MLP neurons of a small language model. Each row is named by its layer, matrix (up: input weights) and neuron, and shows model dimensions 64-159. Each number is 200 + 20 x the weight over its row's rms, rounded and kept within 0 to 999.
After each neuron's rows, "fires on" lists the tokens most often at its 100 highest values on Wikipedia text that the model never trained on.

L2.up62,194,172,141,193,230,185,225,198,213,197,207,195,171,211,205,170,189,174,214,193,216,188,192,226,139,233,199,210,221,213,206,196,220,182,241,207,205,197,207,218,202,208,239,161,153,227,173,229,228,202,189,215,227,189,195,211,173,168,192,213,234,221,200,198,222,216,221,189,206,205,223,201,171,209,186,240,206,218,171,201,203,179,237,207,174,225,189,207,182,212,217,195,217,192,202,189
fires on: " him", " it", "born", "ed", " located"

L6.up666,212,203,191,191,198,172,180,230,196,216,204,200,197,208,186,240,170,214,222,201,173,174,179,228,165,164,164,182,216,213,189,160,242,186,173,189,217,211,198,206,198,196,214,195,215,210,197,186,204,233,202,221,204,182,195,234,203,183,212,204,194,197,202,229,200,201,177,196,209,234,206,244,204,165,220,210,202,194,181,169,156,181,202,204,203,220,167,195,210,214,197,207,201,233,234,222
fires on: " in", "in", " him", " it", " first", " out"

L6.up7,193,194,192,204,210,194,164,195,203,195,206,200,192,198,193,187,182,159,213,196,229,224,212,227,209,206,199,229,205,182,193,223,179,202,190,194,183,206,194,167,177,191,196,188,196,201,171,203,214,220,201,266,171,209,218,214,192,187,163,225,220,253,189,212,184,185,225,190,182,209,259,171,204,193,210,221,173,203,199,170,217,182,222,190,211,193,197,225,224,213,201,205,210,221,203,210
fires on: "ar", ".", "ur", "ed", "y"

L2.up280,202,148,235,187,186,213,204,245,196,209,204,174,194,179,202,217,202,241,205,180,191,194,210,216,202,175,215,170,183,209,192,215,185,159,213,200,238,235,215,202,216,176,192,203,213,173,185,202,202,193,209,182,210,175,191,250,208,204,160,174,174,195,148,208,207,198,189,204,227,191,202,226,191,187,256,208,204,203,181,206,179,170,218,206,192,186,201,213,197,205,199,193,187,206,234,178
fires on: " in", " In"

L2.up99,193,176,187,229,234,181,170,213,132,204,160,204,150,199,197,193,181,198,173,207,218,213,186,187,203,154,202,206,232,221,222,211,215,215,184,226,213,197,204,169,224,208,247,183,200,233,213,190,225,180,206,197,155,147,177,211,202,194,217,201,181,215,181,199,185,219,208,197,211,183,173,203,187,171,187,222,208,197,192,207,196,204,227,208,208,191,186,196,199,259,203,219,194,228,194,191
fires on: " as", "ing", "point", "ting", "ten"

L6.up346,206,193,166,204,208,184,180,219,192,180,195,167,189,197,227,158,229,192,185,186,204,193,178,204,182,204,189,182,229,184,186,217,229,211,196,151,215,211,191,204,209,159,192,172,210,189,191,206,213,247,212,231,188,172,178,207,228,209,203,208,185,219,178,195,205,196,200,187,213,169,183,172,182,229,183,175,163,234,222,212,237,204,198,174,252,211,198,232,235,178,214,187,212,192,186,217
fires on: "ur", " imp", "c", "gg", " Col", "mp"

L6.up668,220,198,174,211,228,206,211,221,239,184,191,200,159,197,195,249,207,210,195,201,213,184,190,193,243,218,198,212,215,196,215,217,195,173,207,206,175,217,231,200,208,162,188,216,185,217,190,165,193,218,181,213,213,185,174,201,177,203,183,202,231,189,219,242,209,176,199,188,200,198,226,192,165,191,193,201,170,174,228,221,164,186,186,184,211,211,209,206,205,178,183,202,194,193,185,210
fires on: "app", " W", " w", " end", "gg"

L2.up153,178,189,220,226,169,190,215,201,188,212,153,165,193,186,188,222,201,210,214,226,171,226,193,188,223,188,170,172,239,209,199,164,184,210,162,201,230,197,199,168,195,219,210,195,181,210,209,238,188,193,200,194,213,204,157,183,220,193,191,224,226,193,192,185,195,159,212,200,181,228,201,197,192,185,228,189,194,219,203,174,213,202,154,220,209,199,172,214,193,206,197,202,220,248,227,190
fires on: "o", "or", "hi", "u", " |", "."

L2.up395,184,228,219,189,215,227,200,191,200,223,192,174,181,217,169,165,187,199,197,209,186,206,180,189,196,223,202,192,193,214,196,187,193,201,196,180,198,187,212,204,164,212,209,180,182,202,203,175,235,218,190,230,222,202,193,200,217,222,205,203,226,207,197,213,205,172,224,211,177,208,181,170,196,170,223,219,172,238,207,230,221,165,197,235,184,174,190,205,204,248,205,207,185,224,204,185
fires on: "w", "k", "ing", "in", "y", "ic"

L2.up361,191,193,199,199,185,202,174,210,174,174,211,217,192,198,217,202,185,215,186,188,212,208,203,233,169,221,213,178,200,216,215,212,227,204,222,184,183,197,213,146,169,208,234,177,210,217,173,185,196,229,190,202,181,223,229,203,215,230,193,227,217,178,218,189,194,200,168,206,198,192,182,203,180,191,181,221,150,227,158,175,242,217,231,226,185,196,182,215,196,216,217,233,217,208,164,186
fires on: ".", " which", "ct", " who", ":", " of"

L6.up558,218,168,206,200,193,208,217,199,199,187,212,175,192,216,194,174,190,217,172,223,182,188,198,186,221,182,186,163,217,182,158,166,220,237,157,206,187,213,197,187,238,183,221,211,192,225,165,170,217,189,213,190,185,187,210,213,201,208,193,204,199,213,185,230,209,169,211,220,205,188,188,188,211,203,186,222,191,227,211,218,226,180,229,207,219,194,180,205,212,205,216,211,224,191,210,171
fires on: " fa", "gra", " pa", " Fa", "ra", "tin"

L6.up18,192,181,192,173,211,214,175,243,194,232,238,201,213,213,163,176,186,202,184,198,176,168,170,203,208,201,222,171,230,215,194,202,215,171,206,204,215,196,209,192,215,212,185,218,198,182,229,205,244,197,230,190,191,220,193,206,179,186,209,165,203,191,214,224,225,204,175,202,182,217,229,206,186,207,252,188,223,215,161,218,233,192,192,186,199,191,178,203,203,242,188,208,200,192,189,185
fires on: "le", "ur", "er", "con", " May"

L6.up533,184,226,198,213,194,225,196,191,197,179,221,201,157,196,243,198,200,179,193,193,174,213,233,187,184,201,151,167,207,196,220,228,185,171,203,198,187,193,209,189,183,193,234,154,183,209,199,168,186,198,212,223,166,181,201,227,226,211,208,181,213,221,222,219,186,226,218,194,190,183,189,227,183,186,180,219,174,219,193,184,191,213,134,206,219,204,211,230,215,205,203,222,215,223,202,188
fires on: "c", "cc", "d", " X", " Al", "ol"

L2.up516,180,205,229,222,205,176,180,205,184,199,203,184,195,244,210,210,192,203,210,171,168,232,178,184,252,182,192,184,239,201,190,227,219,175,185,216,186,205,216,230,199,206,168,194,174,193,200,212,201,219,196,216,195,185,211,175,206,207,174,198,221,200,172,201,213,215,232,198,172,211,170,187,199,208,187,225,187,198,211,191,170,203,174,234,211,202,194,213,194,209,232,241,196,197,173,194
fires on: "us", " have", "ut", " over", " use"

L6.up267,176,194,233,201,199,189,221,209,174,191,213,183,193,174,185,153,203,196,157,234,202,244,175,225,253,241,227,210,195,175,177,204,228,179,197,218,175,202,210,194,197,210,221,209,154,206,216,187,183,201,222,202,192,213,189,183,197,204,156,211,203,207,180,177,173,205,223,205,209,189,204,223,167,185,207,203,212,191,193,172,178,223,214,186,214,199,188,205,193,205,205,193,211,208,209,207
fires on: "ly", " to", "o", "ed", "s", "us"

L2.up498,183,199,189,210,216,213,206,203,203,152,233,175,166,244,241,190,201,202,197,170,191,223,208,184,188,186,179,199,227,224,156,182,218,198,168,206,225,194,181,163,184,221,184,200,193,233,193,233,207,244,154,208,174,212,194,206,196,160,218,219,216,221,203,182,203,187,195,217,189,219,191,193,179,190,174,203,228,195,188,163,203,221,201,226,177,180,203,215,236,236,198,217,147,185,200,208
fires on: "---|---|---|---|", "==", "\n", "|---|---|", "|", "°"

L6.up296,206,203,221,171,193,205,212,231,176,200,217,197,215,160,229,202,170,172,182,186,160,159,180,227,209,200,214,200,176,220,201,214,190,208,183,188,236,191,203,167,204,204,180,190,215,236,182,217,214,254,197,222,196,234,180,199,232,221,183,214,224,250,175,239,214,191,218,134,206,218,179,174,170,206,233,207,172,231,191,173,188,196,169,214,185,207,179,217,212,219,222,188,176,222,210,172
fires on: "d", "li", "i", "ly", "a"

L6.up198,191,171,212,209,190,204,189,214,188,196,202,198,157,197,198,165,191,223,206,194,176,221,196,189,213,229,202,196,241,212,208,186,238,153,160,184,198,212,223,231,201,188,197,160,206,217,188,205,214,238,169,190,182,180,181,196,158,189,221,161,215,227,206,194,227,163,209,208,191,211,203,208,224,206,187,195,181,214,201,220,213,171,227,161,205,156,173,219,183,176,202,189,217,196,207,199
fires on: " ma", " Ma", " set", "ta", " T", " L"

L6.up426,198,211,161,202,210,206,202,204,203,193,198,203,195,194,240,187,192,193,210,224,189,191,199,206,181,177,186,164,210,206,200,172,221,182,188,186,222,211,221,183,198,223,164,206,214,212,214,172,204,219,203,208,188,204,192,203,214,176,212,211,133,218,205,230,200,178,224,209,215,218,188,228,189,204,212,166,223,215,207,192,175,180,205,195,184,226,171,201,179,165,195,242,204,184,211,222
fires on: "com", " la", " La", " Com", " de", " S"

L6.up170,183,168,218,179,195,195,200,197,195,224,177,213,215,171,207,227,206,167,191,220,178,223,209,190,179,207,179,209,209,186,211,230,193,207,220,185,233,193,230,185,204,217,236,203,192,188,167,223,240,183,192,202,178,159,214,187,223,186,196,236,226,205,216,184,162,180,187,180,208,146,199,194,174,205,222,194,196,187,207,179,201,169,200,175,205,196,189,205,211,258,198,189,203,206,189,203
fires on: " |", "\n", ","

L2.up206,195,177,198,200,215,209,202,211,200,222,208,193,211,214,249,220,176,147,223,194,190,205,195,215,190,193,185,173,185,180,197,171,228,228,217,233,178,208,205,167,164,228,193,202,168,193,219,216,201,205,212,160,180,196,145,234,200,205,223,206,189,222,189,250,162,180,222,183,212,207,189,185,184,220,231,220,160,222,192,185,223,184,204,202,241,237,199,217,161,192,212,212,186,182,213,178
fires on: "ly", "h", "d", "ally", "er"

L6.up379,204,147,212,202,207,190,182,225,218,197,188,186,232,202,226,208,186,205,216,203,198,181,227,188,180,179,207,201,225,218,167,214,196,188,169,219,216,194,220,239,182,208,224,219,202,183,172,185,196,196,182,192,185,197,201,220,253,251,206,208,221,222,211,214,164,204,190,227,194,196,198,174,209,215,178,222,214,204,188,215,207,178,211,217,206,189,169,219,186,239,220,214,199,222,198,182
fires on: "\n", "t", "r", " Mc"

L6.up541,186,216,230,162,227,185,191,221,194,193,202,171,184,216,209,194,181,202,192,189,200,208,184,196,193,177,225,200,220,227,188,186,200,197,156,239,193,221,214,217,212,163,200,194,184,209,219,198,167,206,220,188,172,202,221,233,191,221,220,224,185,174,196,216,200,192,199,208,190,206,197,180,127,162,231,173,171,242,203,190,178,152,185,207,208,214,205,189,204,227,175,191,205,171,237,184
fires on: "n", " /", ":", " |", " won"

L6.up729,150,159,224,231,232,169,177,200,189,241,203,201,183,182,196,249,194,180,217,257,205,179,225,189,193,233,191,180,191,197,201,205,195,188,205,195,236,220,218,203,188,214,223,205,213,197,184,198,194,211,209,200,193,208,172,193,189,203,236,185,192,194,191,205,193,171,191,177,235,167,213,223,198,220,224,213,190,208,204,183,191,188,188,249,224,231,180,212,214,206,246,211,180,181,226,183
fires on: " as", " in", " 19", ",", " 17", " 18"

L6.up254,185,169,230,170,190,217,183,210,185,216,206,217,153,198,212,198,185,223,188,248,158,261,196,191,215,195,228,188,235,196,180,233,190,174,163,201,139,199,204,173,180,205,186,195,200,178,206,206,213,206,234,190,200,190,226,220,146,213,202,207,224,204,179,197,186,218,234,182,221,218,223,219,212,216,214,177,157,230,228,202,186,189,177,221,222,219,185,204,199,207,170,188,195,177,152,220
fires on: " ex", "M", " M", "ex", " Ex", " to"

L2.up665,205,187,205,201,209,191,200,216,179,203,200,160,173,209,205,168,198,198,190,181,165,232,182,180,218,216,222,196,201,198,175,196,225,183,225,199,174,197,209,219,217,197,186,206,198,199,182,194,236,213,204,199,222,177,220,174,171,195,256,161,190,187,188,223,222,184,192,207,202,220,197,186,191,151,187,207,145,200,214,220,197,198,176,197,209,193,173,196,182,182,217,217,201,214,202,174
fires on: " |", " as", " S", " 2", " "

L2.up524,208,243,196,188,233,173,213,202,221,228,184,181,176,214,197,154,190,175,191,216,184,200,185,206,211,216,204,194,193,224,167,181,209,204,244,207,183,202,214,177,205,203,178,178,183,223,194,191,229,206,202,200,185,186,217,221,194,210,189,220,173,202,211,246,205,192,177,185,184,222,215,204,144,257,191,219,212,200,203,196,197,199,214,210,186,213,175,214,228,230,224,213,166,192,234,205
fires on: " re", " de", " co", "-"

L6.up610,208,205,179,210,209,187,162,178,189,197,243,177,197,201,233,211,197,199,179,235,214,170,224,189,213,201,161,178,178,232,214,209,204,194,190,237,207,189,206,213,227,192,175,197,160,199,126,181,229,202,174,207,198,203,230,191,222,183,221,188,207,251,204,192,220,193,186,182,187,178,200,236,222,197,184,172,165,213,232,171,208,234,186,208,187,184,195,210,232,204,209,218,185,219,228,177
fires on: "-", " S", "|", "S", "lu", " |"

L2.up247,203,194,218,221,216,201,187,186,208,195,195,216,171,176,221,195,163,163,197,183,207,175,205,209,186,159,184,182,220,240,171,165,226,216,221,211,206,195,195,180,180,219,226,207,192,233,169,218,201,219,200,189,221,216,238,215,215,175,201,179,233,217,190,233,226,189,175,186,198,238,222,185,183,179,238,206,170,205,204,199,174,219,215,207,205,154,152,211,222,207,215,235,209,207,192,187
fires on: " and", ",", "-"

L2.up570,218,230,214,223,190,208,180,200,192,174,222,152,197,222,206,188,198,196,205,184,200,258,184,185,200,212,183,198,253,165,185,180,225,199,183,196,154,196,219,206,222,156,201,190,149,178,207,202,193,190,188,184,204,204,188,203,185,201,207,201,209,178,153,237,198,189,223,192,215,195,188,187,175,217,176,222,188,193,189,197,213,206,212,191,215,224,210,215,230,160,206,226,183,172,187,204
fires on: " pa", " Pa", "ve"

L2.up4,198,194,198,205,218,199,212,211,202,159,198,198,202,198,221,203,174,190,181,194,211,190,224,230,199,181,200,213,209,181,203,166,192,179,166,211,222,197,196,179,190,229,208,220,196,231,192,225,215,192,196,233,210,192,198,237,177,167,236,174,217,165,209,209,213,198,176,210,213,191,200,235,206,175,194,221,142,217,178,203,164,188,240,207,195,207,189,203,207,211,190,216,163,223,219,213
fires on: "ia", "ic", "ed", "ical", "gen"

L6.up617,182,202,155,198,212,239,174,239,182,203,197,199,159,198,218,158,192,185,180,224,213,178,211,183,188,243,188,214,177,189,190,211,186,184,184,170,217,209,237,179,182,185,203,170,174,219,219,199,211,211,175,209,205,182,167,227,190,196,215,175,192,226,203,187,213,163,216,201,211,170,185,206,210,200,189,196,209,191,232,210,230,187,184,181,178,192,177,227,220,184,199,205,211,220,215,165
fires on: " Ne", "ne", "we", "ie", "c", "ur"

L6.up694,151,199,221,153,192,212,166,201,177,174,213,205,197,203,169,201,180,202,196,206,185,220,223,193,217,224,143,182,210,216,203,237,195,189,202,208,246,214,190,203,180,213,211,184,180,232,211,161,210,217,159,233,164,213,216,215,219,231,201,233,208,202,193,221,207,213,210,200,184,217,216,164,190,169,194,190,201,205,159,199,217,184,216,199,190,188,181,215,185,199,216,207,211,247,192,200
fires on: "r", "y", "ar", " ("

L6.up256,211,213,176,224,209,215,173,228,166,189,199,212,174,194,202,208,204,199,181,226,156,179,199,199,234,191,183,218,179,213,197,169,258,209,205,239,235,214,205,213,214,227,179,213,180,211,200,202,233,184,197,200,181,189,173,181,186,210,186,182,183,192,186,197,209,180,194,198,203,190,200,219,211,203,206,148,224,211,188,178,163,179,185,217,202,183,174,207,231,240,196,199,193,214,190,205
fires on: "ur", "le", " Ho", "tri", " a", "ach"

L2.up466,196,188,195,193,197,199,193,235,224,213,184,200,212,196,204,193,189,217,206,214,182,201,221,179,171,216,186,191,193,234,190,173,223,207,205,186,187,217,190,183,191,196,190,188,176,216,200,210,226,199,193,205,197,176,152,168,218,206,229,182,203,189,190,226,195,217,209,198,197,208,240,193,192,212,210,206,167,170,237,163,238,223,208,193,194,200,201,238,240,211,193,205,194,183,222,208
fires on: "com", "iv", "ec", "th", "ly"

L6.up644,170,222,214,204,203,199,207,201,174,186,189,183,205,235,197,191,190,175,171,240,207,199,188,196,235,206,184,181,193,201,202,171,196,182,198,196,188,192,208,214,179,165,222,190,218,215,162,184,206,200,232,210,219,200,184,203,230,178,215,197,189,169,205,186,168,194,229,211,195,212,197,194,163,175,187,254,224,197,209,197,177,167,192,222,203,204,188,201,201,207,249,192,201,208,167,191
fires on: " a", ":", " C", "y", "oc"

L6.up72,188,200,215,174,200,240,182,202,212,185,226,196,205,179,191,214,179,198,179,226,182,193,217,200,172,202,179,205,207,218,197,192,233,234,202,214,162,199,203,208,216,196,201,220,189,220,207,200,198,223,167,188,151,150,145,182,239,183,176,194,212,212,161,184,217,158,188,212,247,158,232,167,176,176,221,181,182,197,205,224,213,171,176,206,225,186,200,216,219,165,225,185,198,202,219,193
fires on: "l", " R", " Africa", " and", "la", "ro"

L2.up717,195,205,220,188,186,173,183,228,157,174,164,198,205,215,224,184,190,190,198,191,169,197,217,229,222,192,189,172,209,175,167,195,200,202,177,200,206,207,197,149,202,216,171,188,197,219,207,219,184,189,185,202,157,202,194,216,226,210,186,172,217,202,200,215,214,207,206,198,201,192,194,208,189,129,191,192,194,187,163,211,207,198,212,241,209,221,182,206,225,168,210,199,189,215,199,222
fires on: "or", "unt", "tor", "ine"

L2.up226,177,184,246,208,193,200,206,226,189,230,196,190,195,216,231,184,189,214,173,196,176,210,194,213,203,213,196,178,249,231,152,189,249,206,172,187,206,190,227,190,215,219,204,175,209,201,206,214,180,230,203,212,167,196,214,230,216,196,216,203,223,213,186,162,208,160,193,196,204,220,190,199,184,181,195,189,190,213,196,183,194,202,160,189,209,209,205,191,177,210,198,185,167,209,217,217
fires on: " with", ",", "or"

L2.up46,195,198,191,216,191,168,166,252,191,233,186,196,175,224,203,203,191,210,210,185,209,213,163,187,211,216,212,198,213,207,203,179,241,201,170,214,187,191,195,203,221,227,249,178,191,196,213,204,240,235,186,186,183,184,213,197,183,157,182,187,191,202,228,191,193,209,224,214,199,151,216,221,204,197,233,213,205,215,205,172,205,159,210,213,167,199,181,203,191,211,202,218,188,201,216,182
fires on: "ing", "able", "ological"

L2.up54,175,171,196,227,181,183,211,215,192,216,177,160,206,213,198,225,178,200,201,212,200,208,199,174,221,185,190,172,209,202,191,185,205,219,166,204,213,230,210,184,180,191,199,177,199,233,197,189,221,224,202,200,208,169,215,198,207,177,210,167,234,202,157,219,219,182,187,202,202,201,230,225,191,212,210,191,192,232,213,188,181,174,203,217,217,199,178,208,190,184,215,234,208,237,219,202
fires on: " and", "ring", " early", "===", " late", "ter"

L6.up199,177,227,196,218,189,208,183,158,213,190,194,218,196,199,189,140,214,199,221,215,175,207,160,241,192,191,216,185,188,166,215,174,183,211,187,206,176,214,195,201,226,152,220,186,180,197,214,219,231,195,212,218,182,187,175,193,212,192,234,201,195,206,192,204,189,168,193,233,191,183,195,182,194,209,184,223,222,209,189,216,196,205,187,209,191,205,224,226,207,185,184,192,195,178,219,209
fires on: "a", " 1", "1", "8", "ta"

L2.up647,174,188,240,192,203,193,176,198,172,175,206,190,182,213,209,178,177,215,190,240,186,227,170,194,206,191,192,214,218,210,206,188,187,162,219,201,161,177,242,215,183,198,195,204,169,213,198,207,232,205,157,214,220,217,197,173,199,212,209,227,252,181,177,189,190,183,176,196,189,210,208,204,177,172,161,229,215,226,187,171,203,187,182,170,183,198,194,199,180,198,233,227,221,190,201,173
fires on: " ma", " with", " called", " her", ":"

L2.up343,178,186,202,226,183,207,181,209,208,183,184,179,170,227,205,204,147,205,195,180,191,195,195,190,188,203,222,210,221,204,187,180,234,218,171,190,210,204,184,225,197,222,211,184,216,217,210,204,185,213,201,243,176,227,217,204,163,158,203,197,184,232,211,206,220,206,217,215,180,194,175,197,190,184,170,181,198,216,187,211,170,207,213,219,205,196,183,219,219,210,192,207,208,205,212,205
fires on: "tic", "op", "ed", "ic", "ing", "ation"

L2.up563,186,201,225,201,210,179,156,222,205,197,210,189,180,184,180,196,196,195,217,188,234,189,185,202,201,219,217,194,198,238,189,183,204,198,185,208,185,199,191,150,209,209,219,193,200,230,219,198,197,204,196,192,165,197,194,186,218,174,185,173,191,219,199,204,175,237,195,201,211,209,223,191,183,219,188,201,178,230,177,200,179,218,194,203,192,199,203,213,206,218,209,238,228,195,172,217
fires on: "ish", "ign", " was", "ist", "ev"

L2.up368,208,218,203,208,209,193,176,209,203,201,219,198,179,203,193,200,168,198,171,204,182,205,231,199,186,171,204,175,171,235,166,191,214,157,183,208,185,205,189,175,178,235,196,202,198,225,233,218,187,172,208,223,210,207,212,204,213,204,219,229,234,201,166,198,220,166,184,161,209,200,211,189,186,178,177,225,222,187,181,191,182,177,194,193,171,171,159,208,237,204,211,183,182,188,229,180
fires on: "i", " a", ",", "la"

L6.up522,182,197,209,189,194,186,201,195,173,203,215,179,181,215,215,165,232,212,202,213,223,213,151,179,247,202,199,222,189,195,176,207,224,174,148,202,200,234,205,195,201,164,201,180,206,232,189,207,217,215,161,215,211,164,171,196,208,185,191,188,191,244,196,190,210,208,243,192,168,147,196,202,193,228,156,235,150,178,194,182,219,192,236,179,213,224,202,210,213,179,257,175,203,208,188,251
fires on: "st", "p", "mp", "op"

L2.up520,178,169,191,193,181,142,227,196,195,202,188,180,173,225,220,216,170,198,205,197,205,200,176,208,195,206,221,205,236,187,189,220,207,203,181,211,184,190,242,215,189,225,209,188,164,211,196,217,203,243,224,206,201,190,231,213,207,169,191,181,198,216,158,195,204,206,234,185,152,194,216,233,169,242,205,201,206,200,196,222,201,205,174,258,203,221,198,229,207,211,186,183,210,230,228,206
fires on: "ver", "able", "vent", " may", "---|---|---|---|"

L6.up658,169,195,189,176,193,216,172,194,166,212,157,209,194,220,216,187,172,182,197,217,191,211,179,232,236,231,223,191,199,231,204,161,194,198,159,188,230,212,182,204,232,201,198,175,202,228,221,194,176,198,184,210,187,215,168,188,213,210,175,203,174,215,184,209,196,196,203,183,178,233,209,226,206,192,208,203,224,193,191,166,200,223,186,225,211,201,205,217,180,194,214,172,202,223,205,173
fires on: "o", "hy", " pro", "ho", "s", "do"

L6.up683,193,221,198,208,195,174,213,188,226,214,180,206,179,198,200,185,198,173,197,205,154,193,207,193,206,196,184,143,194,233,230,175,210,197,200,164,215,201,195,219,169,193,201,224,214,220,178,203,225,199,167,201,230,197,205,157,220,189,192,205,204,218,166,178,181,196,188,199,171,220,205,210,179,199,194,215,173,189,215,189,180,199,176,214,202,184,188,212,227,179,201,234,205,219,226,198
fires on: " no", " No", "o", " |", "a", " a"

L2.up208,175,158,189,179,198,199,204,216,186,224,200,219,185,222,189,192,169,210,238,217,207,186,182,190,185,203,206,190,191,235,194,196,197,195,208,223,204,191,198,244,211,201,216,205,204,196,182,182,216,230,181,202,174,182,200,202,216,178,203,210,224,199,211,209,234,188,203,193,239,174,195,203,203,185,197,220,196,210,164,199,185,193,215,215,176,201,176,212,210,221,214,246,220,207,195,176
fires on: " from", "ed", "nd", " moved", " located", " came"

L2.up477,192,215,195,192,260,215,205,200,187,216,193,188,168,196,202,200,167,204,231,190,195,208,190,182,197,229,220,207,205,158,159,187,211,207,231,225,210,185,230,198,206,211,191,197,181,224,160,195,231,236,189,172,195,218,222,201,204,196,266,202,184,198,203,201,227,201,255,187,182,221,180,192,189,230,179,195,210,172,212,244,201,187,218,196,191,205,188,203,234,212,219,199,189,195,202,191
fires on: " record", " as", " population", " de", " re"

L6.up708,203,188,204,241,216,162,197,154,181,184,191,208,170,217,242,193,191,172,187,180,221,198,195,264,179,207,172,168,203,219,182,178,202,204,210,207,220,222,191,214,164,190,201,191,191,205,199,212,221,196,170,177,211,189,192,195,211,191,202,199,229,227,212,192,187,192,177,216,207,201,205,220,201,214,199,215,156,186,171,193,235,181,162,184,209,176,189,196,208,187,142,233,216,170,186,194
fires on: "za", " a", "a", "ne", "gre", "se"

L2.up196,193,192,192,180,203,192,233,191,199,239,166,218,188,181,205,215,185,211,210,232,227,202,180,208,173,188,189,177,259,180,174,222,195,193,198,219,191,211,241,183,220,188,222,200,174,206,209,194,207,207,210,209,175,230,204,222,207,210,167,199,205,210,186,192,172,186,208,169,211,211,227,235,176,243,204,234,216,237,168,189,170,183,211,199,202,195,186,229,174,218,214,189,236,212,184,220
fires on: ")", " 19", ".", "born", "20", ","

L2.up274,179,190,197,229,223,198,214,224,176,191,196,210,217,213,197,198,182,187,224,185,216,166,212,206,210,201,172,163,167,199,189,193,194,188,175,192,228,251,211,214,234,193,194,210,221,200,187,233,216,201,231,246,208,228,194,230,181,194,236,164,196,202,214,205,225,174,190,168,217,223,205,211,193,198,230,206,184,211,194,218,206,158,208,212,223,189,189,230,196,179,200,216,167,178,231,214
fires on: " S", " F", " A", " In", " E", " Re"

L6.up257,182,229,182,172,187,207,159,213,196,184,195,205,199,209,192,187,218,202,170,194,177,198,228,202,186,191,216,202,206,224,224,198,186,194,207,216,164,202,203,174,188,222,231,188,177,197,191,172,182,211,225,195,177,197,211,192,208,194,196,179,203,217,188,196,210,208,236,204,196,177,183,208,199,207,202,208,206,195,216,169,214,231,187,213,229,213,191,217,203,211,213,170,210,207,188,231
fires on: "c", "cc", "th"

L2.up220,183,180,226,230,197,177,175,194,173,191,202,156,168,185,220,189,189,182,167,201,187,192,221,226,225,221,181,202,229,207,183,207,159,215,186,201,201,223,192,181,148,209,217,180,188,230,180,182,234,215,183,209,202,197,183,190,214,200,220,227,205,235,176,207,195,189,218,207,194,208,252,193,189,206,173,181,198,215,199,177,221,197,200,184,191,189,217,218,209,220,177,207,203,196,243,197
fires on: "---|---|---|---|", " |", " ==", "===", "==", "lu"

L2.up31,211,168,212,205,197,209,175,187,176,150,228,167,195,215,231,195,210,159,189,189,195,223,188,220,216,198,209,215,195,189,160,219,189,212,220,214,227,218,192,173,201,219,228,204,172,187,188,189,190,226,208,175,209,207,196,189,195,169,241,204,210,163,224,158,168,164,166,198,232,212,193,163,182,149,220,229,186,223,193,212,195,203,189,214,202,184,182,195,207,261,209,200,226,222,157,189
fires on: " |", ":", "\n"

L6.up737,181,191,201,199,194,188,197,211,221,197,206,174,182,201,181,196,210,212,195,198,203,204,179,201,211,233,191,211,210,177,197,209,208,186,164,176,170,197,215,197,200,199,217,210,217,169,222,181,204,256,188,225,193,215,191,204,153,206,193,181,207,214,200,246,172,183,248,220,173,183,198,216,208,234,226,205,191,206,215,191,211,212,157,199,217,192,201,213,223,186,237,157,183,215,222,217
fires on: "ho", "ur", "p", "tor", "op"